From a checkpoint of a small transformer trained on Wikipedia: biases.
MLP neurons of a small language model. Each row is named by its layer, matrix (up: input weights) and neuron, and shows model dimensions 256-383. Each number is 500 + 50 x the weight over its row's rms, rounded and kept within 0 to 999. Numbers have three digits each.
A block is one neuron, or neurons of one layer that tend to fire together. After each block is what it responds to, as a language model described it from the Wikipedia text at the highest values.

L2.up395:532517412484507511527484443411651425489484500565514515517529481569518433514508363563551470464473548470417428475483506413444607501550539523502531506403594392463525526498486514436408460540458486409527404614443512532523527457521467471466598547474491482484524476492505484508488578495427510615462526533530604456479448528450433569433489508446433521427590526550506558474443449465437501459525
L2.up533:516547529507512482432494437494536476524494611478481492541488524504452517465489468402444460510540543465451408551468510491578421559455426565454523480571467470535524521484506532517470478460471511498412520456472458455527463502539461508515538524497388411500474522506480451507492494447533543505418559507501474480532546440461563410518522478491434605513524542501462477459454445549530576466564
L2.up749:536654450504411406514476520519479399485576495562552557454480545449533515579539505484479456495486611420488429556530505562427410510546449468442473519550529512392394541474487505454483555578486420569543488530523538422523480567517495447496457463499469490485434455508454528528539581515456474495444450420520543514525502467509361514569574551425453487472510507429428461390443506541587564443559
L2.up980:510609445432394435503455503537485412440547517552507528489534515541477595542574435576539493491454500472491479509564480403451509543501514566500476530598552544595535514473472549504535491461518490503452480432572527594504487553484529584416511395564421475557477489493456517608490471504508496503500456537453538426422486519480484629535499501541450578469458492575511486463491508535478561498514
L2.up1068:525483494448460560536486500564483600502473511521454419454612506407467610468502418511508549516487507590576513490580550408540402552495569495608497513488525498401481437457549496429450559640472500439447561442508510438488487401540509430534562539500436516534446536544450549470422510392488498570497457478573438431408574432512510447577382394511541502472511462528376475579497468520492462516570
L2.up1141:512614460478432401586496456393577633562414538563534499443545488545517442527477440536589451477569598496515442471509583481514576559546521528499505549512566506588428557504463502547521547533477549483416428478499529558487509543546552484446593433540496500419473451431407481389462532509465550485566543567537513385516493415484496517408481510552434521534529491475491556480497477554477457443497
L2.up1160:496452573479432407626460469472531461482511461636426547484515470398460465463446421527520509539483551456554449506473493438491579412573555394524433559431507447429494446515417403568464404534478486487539365518445494502547494452535480535478580456507426535408500475449537403519468560463557450614379573519534563434453381516587542530479403532493467495497593533455536514377447489537470564473494
L2.up1467:461628529496453385552496475511414427477469558490575444563498495472482463425516447576615455581489533453629462444541536399533432484415493574505494442623466513473393514492511569505451517572406531502506548459482445495494453536559502499478565562529452498518516492461439527478418580557471429506492481524548474466504528464416567451514537466577489420592545470500577481454522497527559529395500
Tokens holding the letter F, mostly a capital F opening a word after a line break or punctuation, such as Fernando, Feminist, Founded.

L10.up326:529453532547476499554444463536549491525448399439420427499430408503364502453498528534480564588458482515475545508475470538450511493488516442565441505555537482523516389458401513489524449543459494472556466506442512453580546533522542604557499530510455519642563462379426511505622544444427538430492492492536539504561522546484598528441576523443598503563530545542539503447511472487557527447526
Prepositions, mostly of, for, to, with, that follow an abstract noun or introductory phrase, e.g. in anticipation of, except for the, request of the.

L2.up89:527425496493466354540513532495546556437481468414521495486445601481545476601573492475473451468621480542529522481483450495555459492548547489510435539561423567570436498375470568457452550541530524440496514450569464473503567509400575495467569563471437437470515496547413493479550540445485557479540587518497527508586387623520362477492433470510401485557483492556503443566525525484472481577518
L2.up94:489469581464502516461547553546527503520469613518457458452364443561530476467523500494637602497550447512486554474444521425431532500489433507428542535524449530434513532432442524550444528553487502535467508500549437472530425482513525516471493476516479575525541590508439526490502500496448434473544500569560420474470486474546509491444558605422561523461578493581456499531437469524468538446507
L2.up1081:536491553543405492506552458540540591498475463488496523563423387527504501496569471433488477450539486476559591559456479536539415518435562494535447432572514557544434556396458549475564562484456436519508460453433478511475529547429527569433580551477474611491499512601466552506515448448438511426519518547472568541467524467635484458563488463442437493513457446568526551488475649573435455536529
L2.up1122:501553466528473502573531572480542485464522468527515453467471545507485474379474457403435516529498577481416482499487517502513462544449466514572478569535455530456513475446460483549506534501558542522508481435557474415582372554518405429415541455404510532487542484571464439447513567465504583454480463513535442511447446451603487479481574518488526448495465519501490500503506494443569474608479
L2.up1377:471509578458451442462540488519462594485483467503504482440549509435538533538451489555472478549565506470406469506410488484539496525502461549585540526498497498575570531471533520394485609446524561521490488437392499480546461528412404495475490425496522528490541454494538595518518557425452466477499464452577435539481420492451656402552455471533406494504378522438562548633508431477563415544469
L2.up1410:480598544595453515481494490452570497461545557461483557527501588426523482451422483395528428537595498439371524451426505541521527557466537631503455563476417438491549532444533477546545483455451577455549488469577425532502392522505461552468467512538475559507536486558415539533468528477547577458440468504530421494442422445482478539483540480538377511496519444512500544457424484594453481564499
L2.up1412:504587502549473557527475632550469565462498512453478478514487455492534543550405512479453598520508510403456514485445467574471459504589515547516553507467363390560486521487460615533557553521473498471567592605590486483510534557549455415461517395482475533450461512514525456582439445485547483521454527492535475590497433516557505428497537487487552533478470508554534528515535398551430411523428
L2.up1433:530559519472486419539438547505560583486478514439523591537431523479542486433567503562471531487506527555388444532460528582568491489549527451544500555527461403509403525408440574474447570550504413536493554482378511461495491508421481539487536516450506503470569553522527489519464492499475484481453537474520606480580407488453512434396428565454514505413440577490498619452460580527502355471557
The " | " cell divider in flattened Wikipedia tables, right after a cell ending and before a new cell, usually a number (e.g. "Reds | 76", "4,478 | 0.23%").

L11.up42:522492444503522537490496422471528468472367451527500517546560558473490505474539562516440510464432555514493469516533526640493571512579456517482562498632508498458525612574535484500510642421490493544464562570466462584499446469453526452447534490554457441534512520543420491510511489462515510540527500404552478537532595507479599454463529436485439600471543492473579518498482476455443466542485
L11.up413:494483455520461530551529429424575558507449542603507595447522532514508489558495508513483463494531429504443539500506516481541478500475432442478480563531520451427528493494628562513557498470491552468579437451482413492508515490498518422528634554572522484497512554483462444509521445495552450460471504504507473450487576585472454526451564440481453486551612494546534513569534528548488440427522
L11.up657:542483492422456419524494467440500511454534529508476523516463490526400478521468565456564508544446494462533574415512569558505524537562487556421574544525477493374579574515457498541533522432498540417481554469520483562491462531442530480473520618426509530545531465478478564492519534496476413514480583457564502445470531588491423470447594425455430418515611567413481492530574494528446466559545
L11.up675:485458470539526537491495463492448628392484454556496518587525512559496469532502589546555493584375520471521511465423557549490494586487564596474459474582443491490505496487420481460531450518539514498463449596401566520497530425469553521536462438561375415440451571508514475550578566476492486509508543460577494534434491475547467543435502520468470541485504546458481587556555442543535446522493
L11.up726:509523510523433511550441480495544595505483445491478487481485511478483467451480538528541484510511473598496570589427494507512516533507497492513538528513514542539495417468473535537431545439531521485484441524543553641592550431519520494463567507458507479470505528451481617627530492563573470485666451550479444505486445434403446577405487441593484609530509401495429552475462522468536477472533
L11.up804:516575560435440429561455451413521540546483511579539493525435412563516596528562572433497483574445515410402527522481486427483420507465573501501524382552518463524469576453484479521519569560447446420556475502501594574516446504435504499464563476513514507563500477509539439508404463535502442450467408530525381515396484578571463462515511552479586492425497442539479388521566486537493430457526
L11.up1172:539543531587441554543471503572590561534556488548535480511477449540517442512518430555510460549547485458564553423433473490555515499451472537487478436411508440485512515624519507441550585564477446530420561506569449496474500460484561452507459566481494543472500550488533427544506528451556410456448559515465535534640484495479573479454499524518495463525515483481495506495539538526542591438530
L11.up1248:511585538490523532530432556465541518435516562559508545529497530518406549465416443579487472599482531489488498637437431451520471488485454431511481553533470424544499440443516461466569547425456543515495466472496563507433484548505551522408498455465555521483528405457567533528513521510575411447522530524488500573526462473487562428460425508427552540543509448422537465532414703458494602446531
Word-start fragments, mostly a lone F or f (sometimes T, S, N), before the rest of a split word, e.g. F|ibonacci, to f|ill, of F|ifth.

L2.up23:495555562508393560481403507499410471462473419507556399576500467530497495496494392511492461421511507437479525587501464607504588534505541529486600525526556505453470539504506490582451535608519457594420563526488516489507466493452611505472514536510586439473581486433485462515468505462454425613464436526474530556503543603476502477464435489505545476575519465478448475521515492522509542497522
L2.up72:494521551553438480454424455438447486473509441523437483465575499563542426482499536517607476433400517563486469505473501444571533498497499501544592589425616452437478435541541598393478471536447503459500475534543444421401468533469456504475529482552380452557454594577559512478522472452495478514452455532478528507400461396442487601568417466484523429502492595472506410504495470496513591481490
L2.up75:468471453503507499446449477491552490425560495473533475515541411484573529622502485565485494496469462571561538516473572569519478557439489494538490502514469478418406573539418501471391543563492533471462541509485530465508528486519437493628530463564492406520515523527509403509494447505471491506465493474479493567538535544527490524538478491494520492566421455533474546524575540476547530560423
L2.up262:525520470490470427518554478550536452493442477509534558525508478527497528546441550515620464568595506443525439561488520580497591444521501614448562614531469467510483526500543511494447528608451451542620484477555524480510458423456492505524579464546528437473459467514536524444409561535453595433472484589436537512503561486542501528490457483510502502530462434516484482544515537434484457465500
L2.up604:451477478479425470392452512467463446537537411524534473537430413499527490461546522522454516430589510461537514448481467489485512519491493523537526565542540505443475531506632509460425465630522554536537452548471551464422471472507545482559463438505474514564522364479480465499552470472504486463543511536496487663549506507486546497590478495505517434502438489533448554450561484391518561445433
L2.up1030:521458544493485444495486455515493488537518454507442509526495439575596452447491432477390496509498463515515471411451452495567475416494457541530537541445480427529566578564597547482474539583546576565515473538502512418476553482515442478625546476494436501523475407456466548435487579475456454453414526469539461510477474501495461493498472451456552455458466545516443465513536452459526643488514
L2.up1286:493416474532528458510490522594517564453547437508478555445566453514543568582436493489588470446504548523453508504537498599484461544451526422496544547498448414465429535510516482487500447591506536515482494465516508434457580465442582455484561462446535519492498464465518453478580482543548501545497476460571552513520432523566475540475543481483480546548564535529497522468623471539444367459588
L2.up1316:465554421537482555498529465473530547506564486472579533523506460488460507495493525619576561516600581574516483489485625530534496409585553488551448502413545491367499547527490532616550536658514475442465564537476513487436582494510500523416497473504479460437532488566550471642463487517539544525556542559491453599505436514484493444561464512430548528534521473591525484490527541551494591571515
The prepositions in and of after a noun or verb, usually before a place, date or topic (a town in, Palace of, born in), sometimes as word-initial in- (ingrained).

L10.up10:410567496500533460467483472494542530459476498487466411476421629442533491558500467406476513500587436471426596492492510554564529573450486636549560509473461493509502604511581519493600522432548468554568495467579458538538492567449464546476517549556508504319552506436553520408507496572494522481504466523433443543458508522500522465414473508553525543493501535402430457502473532469553523556441
Pipe separators just before the last cell (usually a total) of numeric wiki table rows, as in sports stats or election results; occasionally the word-ending piece -ly.

L2.up96:472453584432471504512553471494427535547522448440500558467532633455533518422499487453367519513515481510506465454511424481472500498565619425492570543463589513507556561456454453532514514525455456553431470429431561500545486489466495490481544576506556491585535456632580502525428489502555482530475524459560464494529491526572546496550430542530515512501498505539473469534502542504448496606496
L2.up263:388404612494548540405541478541500504498442456438570462607517468526488481526509441449592467431427531468400421504497412457525413636446476535542475516566546498552602448420455425528480557453528491410525524520466459517532530454553525455519482521474462504435517493533402487557485455454526539427549474503521501458471463515420490456464513576606473477588546563468587529550498395512560533540485
L2.up534:496428411537508565455493475540438458478472361429524551412441405532557442543523477485502466469529609607410451416404496504431518486510528511548558596456507503354535492432518463546519432527372483599452462429561516548599482511478616554499501483564578500487492468535487445496567538457496470544529560502581422548460617481606484534537437518541568606540552563478507559579465444458526591500424
L2.up644:466488444447422479610506457500485453458583470410488592361428512629559506482583520467478428425545430548436473545539521542525513543557487502499456445542437474386617541469471504550565551555544500415511563490472516573550538495523557510516417358441527443513461585421546493408562470471507498499456441571472470533601590544529477536595580515517550463476501450430537508460476477538490578483482
L2.up824:488511536457542484470515520510501567531422441546479465533485488442510626514464520496506498438593486420453486416540388511466426550528460416382500502471531526427577519552554469523490602443425515508477552535513573495548428485557487461530488570517506524415542577444423548493515503508530509340536481495546446545437483592496479461521456502613501474446452475547515494486576528489452537516532
L2.up1178:477577475438398631502383420487565496444506444512505574575505463553443548500484512499423492488530503386596441493551465538527473516565548524500531564434496502562422462494571525512593524510484601518516572494450452502572426541475466485482516502451604486538447492474402561491482438534493494483506583546538553534533583444565440569569524407543459588505393448552418501545532509541471589456482
L2.up1475:516491465368507456486486437425618510491531479457526516492517562526566518428473558552399632506490582457407443441523506494486495577491571501524504524469511560525509482491498513508515540572580496496516445500469487473546493457580583545536562504567491467573513558527492524459483507514504474493478490417413486429431558586617453392577502487572583544494473512467537465481463484522450462508453
L2.up1484:489449484433535560483414575529603544498563437480585491493454469541461540547552495491524492500625462605511481451445437540468493574570441494552465492509502482406433443493407512406449517546515502566568501469457461470518406466462529530523455511573456506526503602480551466477534442522615500503418535393504502503561491510496474366521543482480582487487501413394481476519479533624525628645524
The indefinite article a, usually as the object of a verb or after a preposition, e.g. generated a lot, led a force, of a world.

L10.up1055:452521478505520427463479519497407500477522566517432537561444504449534530468492576564416447564514449509542556442480467470487519503546476428496419474591454458514445412425512530559466522553510547476423548536471562505456546450482547442503517547442501454495506369563492477498497457622524477561457513538610469519495563526490517398567491490414421504498534416509492500546446494461438512603566
First word piece of a multi-piece proper name, often a foreign place or person, such as Sh(aykhun), He(idelberg), L(isbon); also infinitive "to".

L11.up39:496482473479469540402533511517530470507491573488522479463537478450544551511572513480401595509562567634456447508471575418463541499477614470500501516573413578526517614518472473501493447519507485459464484508494482496462502461571452492563492411542411482477449562518563510512516454448477498529479550507521526445426472460440535487440466500505520534507450409432521587587510459458538506482383
L11.up525:413505460495470570498495467546496520435530509526510439403407409548483505402561466473449502511554566585453515560498433495580514510516460467462428443504593566497519601433568510442503482413417504544454519343462516444487452513406443600543557633557461492556440520451538482528450468481539452459503558491421460496525515404475605456483486539454540513487538517486564511422514449521504542473507
L11.up561:452556535478555516403424571459490448448509559476572468543516545510533494542500518435505535443554552487501551497490471485536535514492491553562416439581457536466495519480548544440472356419515496514507514549561539453502409457463397544440599501478504481563540457501529442523465513422553449400551493509416407472525563587492537449475555443455509403611478424486598554502570489492487480470482
L11.up587:489423474454524452387544568459430447516523550480534488432326510494429496485464369506508544554602518451457539426484435514528515634477456459466491588511496532383506562477505522481440467499455508454484455512372518486492460408457472565516615475528437447542517522551534484550528496590482485472482542393553440436475473543513481494483504569488556492524485527542607532475569493445455528502428
L11.up738:467448509408431452484513483497471448518422474450506503456459444516555440522484475524448456500439482424418534422505481445503528470514492539462581476528576533496515475489597421553536571425496537360527422511569447530567507476499453614499483505552488414562480537470617491507515532469517515528501513555546486549544419497553499506548526434537540536620450498483499463502533547444417422537620
L11.up750:537459525514481493416551477469584549533469598502592420553514431459496496529548459516497508519525500476464521540511499482470514539562441409472516572500525522416483521501440501519578490393400483461483541533519543537468456492600527512574468520509442500397476470487487592465475526586520477420460467487440466472527568505483418431462464479396567519503440513565578524555546521506489504393452
L11.up1090:562429475587494551545564560478508515504527566554599544529532511494564578473488486537473499511577485555495470440437460528568426508510507450416496490459504537491574433440463536449440587551581465489517545599435549563430512455422458469509519478502494605478430611551473402521471379560456478503492544448491540453460465598447440511449498453558495484516439429544444491570527475401549520455492
L11.up1283:509486562495452579514446455390511431486645474495525496367523419528520505472474472454463522510553512589528357446557500488480435467491513488564493480480501495545463482420525480472444528544512540467609517469570534509501505487501551464516459499540495513447551446500469486501462510526497545460477454531503582452489506500453485550402449502510601515471485524517553512470513482503585463528479
Tokens in biographical or encyclopedic openings where a role or category noun is expected, such as "is a", "as a", "footballer", "actor", "manager".

L2.up235:488496435489413484601442478504570557558519467504525481442520536555490492456492515491603475476510512473494436484561467511524580494546533545508441510533518513525454460501572500415448557588491464514488544481550519532472542471458625502461541525518480625452495522509454515499556494591387556535466493533441459556476429449470543445499455497554427443534561510575526412528465475549496482500435
L2.up282:438429499477526569557383440491506525454554494464492477412481514512523558522518492478472453460481511491558501550470604482447520589542550600554536478476493467407497504473465422556498584461543459466500501573412469586509458496466506529587561570486428529662488436457585460450558556455512398541538508497550484536528533540508423501578529507463548485528437486452537528420411590502473488471544
L2.up740:421631438516559600541558469504489598544438459481591537489429450526469577479494490498522534567559498547471437491454500558464536553470497644505519498468498591523502510484536506563559571482584487481420477543506495526548447522426566567493577476509490519578503538373463521511515479511518401504562438578468498484541511516463435444578501417546529393557552488487489468455469377402472513400496
L2.up1088:485566494526494513536506440506535436486521487493497522399587383481491508543579447514470452474502428509481475527479448472479530523581506465471520516473503501463478534507483479566514502512537437543533429547466490476447550467584508493502512526466489613529475444578535446491538546478507484497447511572483584463574417498484497526506554416536587476533551604539538464551520398449554434571551
L2.up1162:576505479454469524543391391569574625475493515506432431555493502501461512567422514492426497572505545505481504481563487526484525467438487552437541504482520511454549470496449565456537495465544470501490496557493457472425470526517538488573590438483580419395519571502462507473465503476562429487507480520580490487498579544507549542560561460456580470622517431520519398512509572417484562450523
L2.up1210:492510467471494502570461438422470606448426479492458535485445437536476490572408517561521494463523532516503560526472365599539561554494525613529490480546494459547544528509466421483529478496625453548560534458536524462477524476459502540423462486432498470444528512441511502532555487499494400575497499534552527475551510671453483468469464434465547467504627539521446575528450398469473549539595
L2.up1311:473567486500484478479544518500454479521471429495498474512514464549578412389450483462453497602590435561537460425513546466460392551540512505491405467522558497533588513544521562439571521437421440449497590440482506530438504490512448592512557518488433485483509492545490401494430475488494479504536409544382566543548426476544483495462492524539623581504506514549481596533493549571553431465481
L2.up1365:529519504489466568543569416493471592473502581459457510429470521600472486409428548439425602501476486518518479489417479572533562471453485461456512494505491622494528494446499551417460534519516515440526523476503448523587572546467425495524515548457501529447573449606419508511531460479585396556468517555590356520430537538520538538561471435520497516546480541440569429562450549573471400505584
Number tokens, mostly the digits 8, 9, 7 and sometimes 12, alone or ending a longer number, in tables, statistics, dates, chemical formulas, e.g. 3,338, 20.8, Group 8.

L11.up5:519461541428556514410462542333429515518471486534454551480465514497539531481471570432471533546497495492587557407485365484511490486521546508542472449447467521556542520561503508434530528550456586384500526513453557491421587473508451493533384472436464449515498534539475509545487481546511487511444444472507475507410417477560476441411515485491483538518516446597477498475570619540447544485568
L11.up285:530503447565492458447542531573417507422495578527508439422489467498509426465583518565507479515455541446476497516514417608490461579445538503507463523436499516445582572465569526456567509512553611447504564510549487557542467487440536441472496510475476466504544513466517519444521555403508467491563424581509461618531400559529526498439531561464516553448545480429449548502593487483525486544505
L11.up474:509571507495505539414591479434562435517439471488535447568529403502573525506507552511500527531436513423382420527563546531418591510576528458529500485535552545468497502496482517491500528498493523510460418515453494537463536463430418395478361462534548504466460419432461491516499552494468550504514538619586536530567556488474550516528373497488496534481506472458532359419514500593474534534499
L11.up862:500446555499478511552492539523466558496405487488538532495460544521549484529552454550406540491467483562465572470504544533439477408424441533560475544639499514497504562367421459463474491496518476600427559461483463517484568454406452535503538473485571532365496571492447384483501444565478406451556443530496453493527524477519443522480508481417619494556528575475478634511421601446577445549522
L11.up900:563533537569610506531423397419553535506519459525517536427353459573577469489523526449447525574435584560584497380526454510538492519425528481480553547499473504427512547443496525491493477515407548591517446518536491559473560582543430438501543513496497561541509491454437542477539494502496564415550529426518553399522519510508459492530433465539576520499538574507574606446543544435475517482491
L11.up967:498503492453496385451514541447471548462515456505469529591499483433526470500518594449524578513509574490487562547506444451527493496348474505568560412548438478447464598477516542410542491530619604466413551475540557504447579530473482485494614423448520447493528501443566518488597481445564493438548489527610510453501467522401490470435382484528517546559469556433500488517479386566570484509470
L11.up1012:496512519598539422435500501423490532576494453535623442450408460514482533478460466415490560529483497522545460432404477539518518535522571437532421628469522521395509633406503570488508555580490471500531524571484421610357531521452490539544541523534460466513496546459502585558545559448343396530517542544555525471573466500500508577553535476562498428591496464471430525556551560495474479452469
L11.up1329:467470613544541467523397473496446566483488459503452523503440629593377506528523547574557535435474555562512573519482544568519527429589465527582434521477601495505482501429480582482485455543476473519492543464422488555446478476512547445534515517623453629477443463464438512474472453460476460496594560561549539564470528394428541655543536499515579511543632545527433560482489523518558544422502
Prepositions such as of, in, on, about right after an abstract noun or verb that takes them, as in impact on, aspects of, worried about; also some table-row separators.

L10.up1337:476487490480538571507464555450580597471563475495498552446533449394476533443490485486501483477560476524444525438550479454511517418487517479523524445431513440385496552492555512541543480501459605489448576547623520565531548488538510475512558425563490489481536477431504536535512544446441424437441458440567516542491530552454509437456495518495567470476527451557485468402545517510508354637491
Column bars, decimal points and commas right after a digit in tables and number lists (0 | 0, 0.00, 3,29,533), plus mid-word pieces after a capital in names (T-ay, Sh-iv-a, T-all-is).

L11.up54:450529515466474511517538364442480536514476513420474485550555430474492547604467444542530563542496489528474501369404497495527525545454390551569484559474559584458489527454455562513501484454453503466571504486550487489522531425419542503448529558475495548451524531472521535397462482481441516415500450366460552537386481528508561440477472496464501509511514459459456563548557443477423522561564
L11.up171:490609499534513552524506514510506470500422529540508402505480551480419492388482519434463462559491557487502476525407519521525523498442549498543409509559536473573394459527471506476469571440479524475557393522508469470518507590597544650446502435411541465460456478445566574468533425439496461461539567548468456550491496484426446352458512529470453463374513512515557635443461547469549461531474
L11.up377:462472475549502460473540507456595514518513489568453477462496528557561483482501483459532557491480504520428545552482448490552568438545542573475511566516549619466487588579456482432532466551403601519426476549523422477518542405451497586451585551552417557440504486479350447477620467527464450534543477446537591493466524587507410441441515463550511374473413481558502480491503439488524446585505
L11.up422:480574548473470440450509532496525575507501509456519414486465520547525582413509555534508524492543554451482590509595524517436452563547478519513481600536425574498466410500511524512533564455530518553540535498642519541440497404527474507508549500547483507431512471462462569497505415445512434428506481409511509505612552617604511499546556442442568481495425560510478526485480417538416526633504
L11.up859:462563509467461558493547490494529570503388447461537473539482473497546563468505526412486446573480450597520587425515463435587510575465507476437463495498539509401505604516551495508533501544519474482429452537585531501574482534453455470475511521528426466474522521376487440467500529429477410514450520468588472463452535488543551469442492543545523487414414529455439491546445458491458436473508
L11.up947:498497548564536566492553515443508564445497363567525478537492425433464507530473492495502610468512483579487536400503467432567535496549486555492534496425398523504439631431454534532573500485431479487523597520473396519388487530557493419555481513448484524495437574525493512521420562440466498464499526506542497470528544408509463459537513490571507488519432492515439506462532435501541464418568
L11.up1458:497501551493451490540425522491472519513435493480505472442522486441457473522579596554396543438496493494518564504546573457526459495517436414519546470555508469377566504508590569418442495465473490487455580492583543476548521517476451565546427615490464482521537438475552510543526537543498544493539516406498478513498504582535480538523512455448503561507501459569472474528517465548508467576428
L11.up1497:556504532478481504548510457526501550480491558570507468442419468495526508551391487497479478378507504530523531477422517583585480420499392456523495470517535561453480630483461481505516503497444558507475434437511499501448544585535400624478466544517485552411587539485535461526540518527433434558440455468549493505536582526518545440411494531488572530453409485510495509475450484437409442456464
The " | " separator between numeric cells in Wikipedia stat tables (football career totals, league standings, sports stats), often mid-row after a number; weaker on digit pieces inside long numbers and mid-word fragments.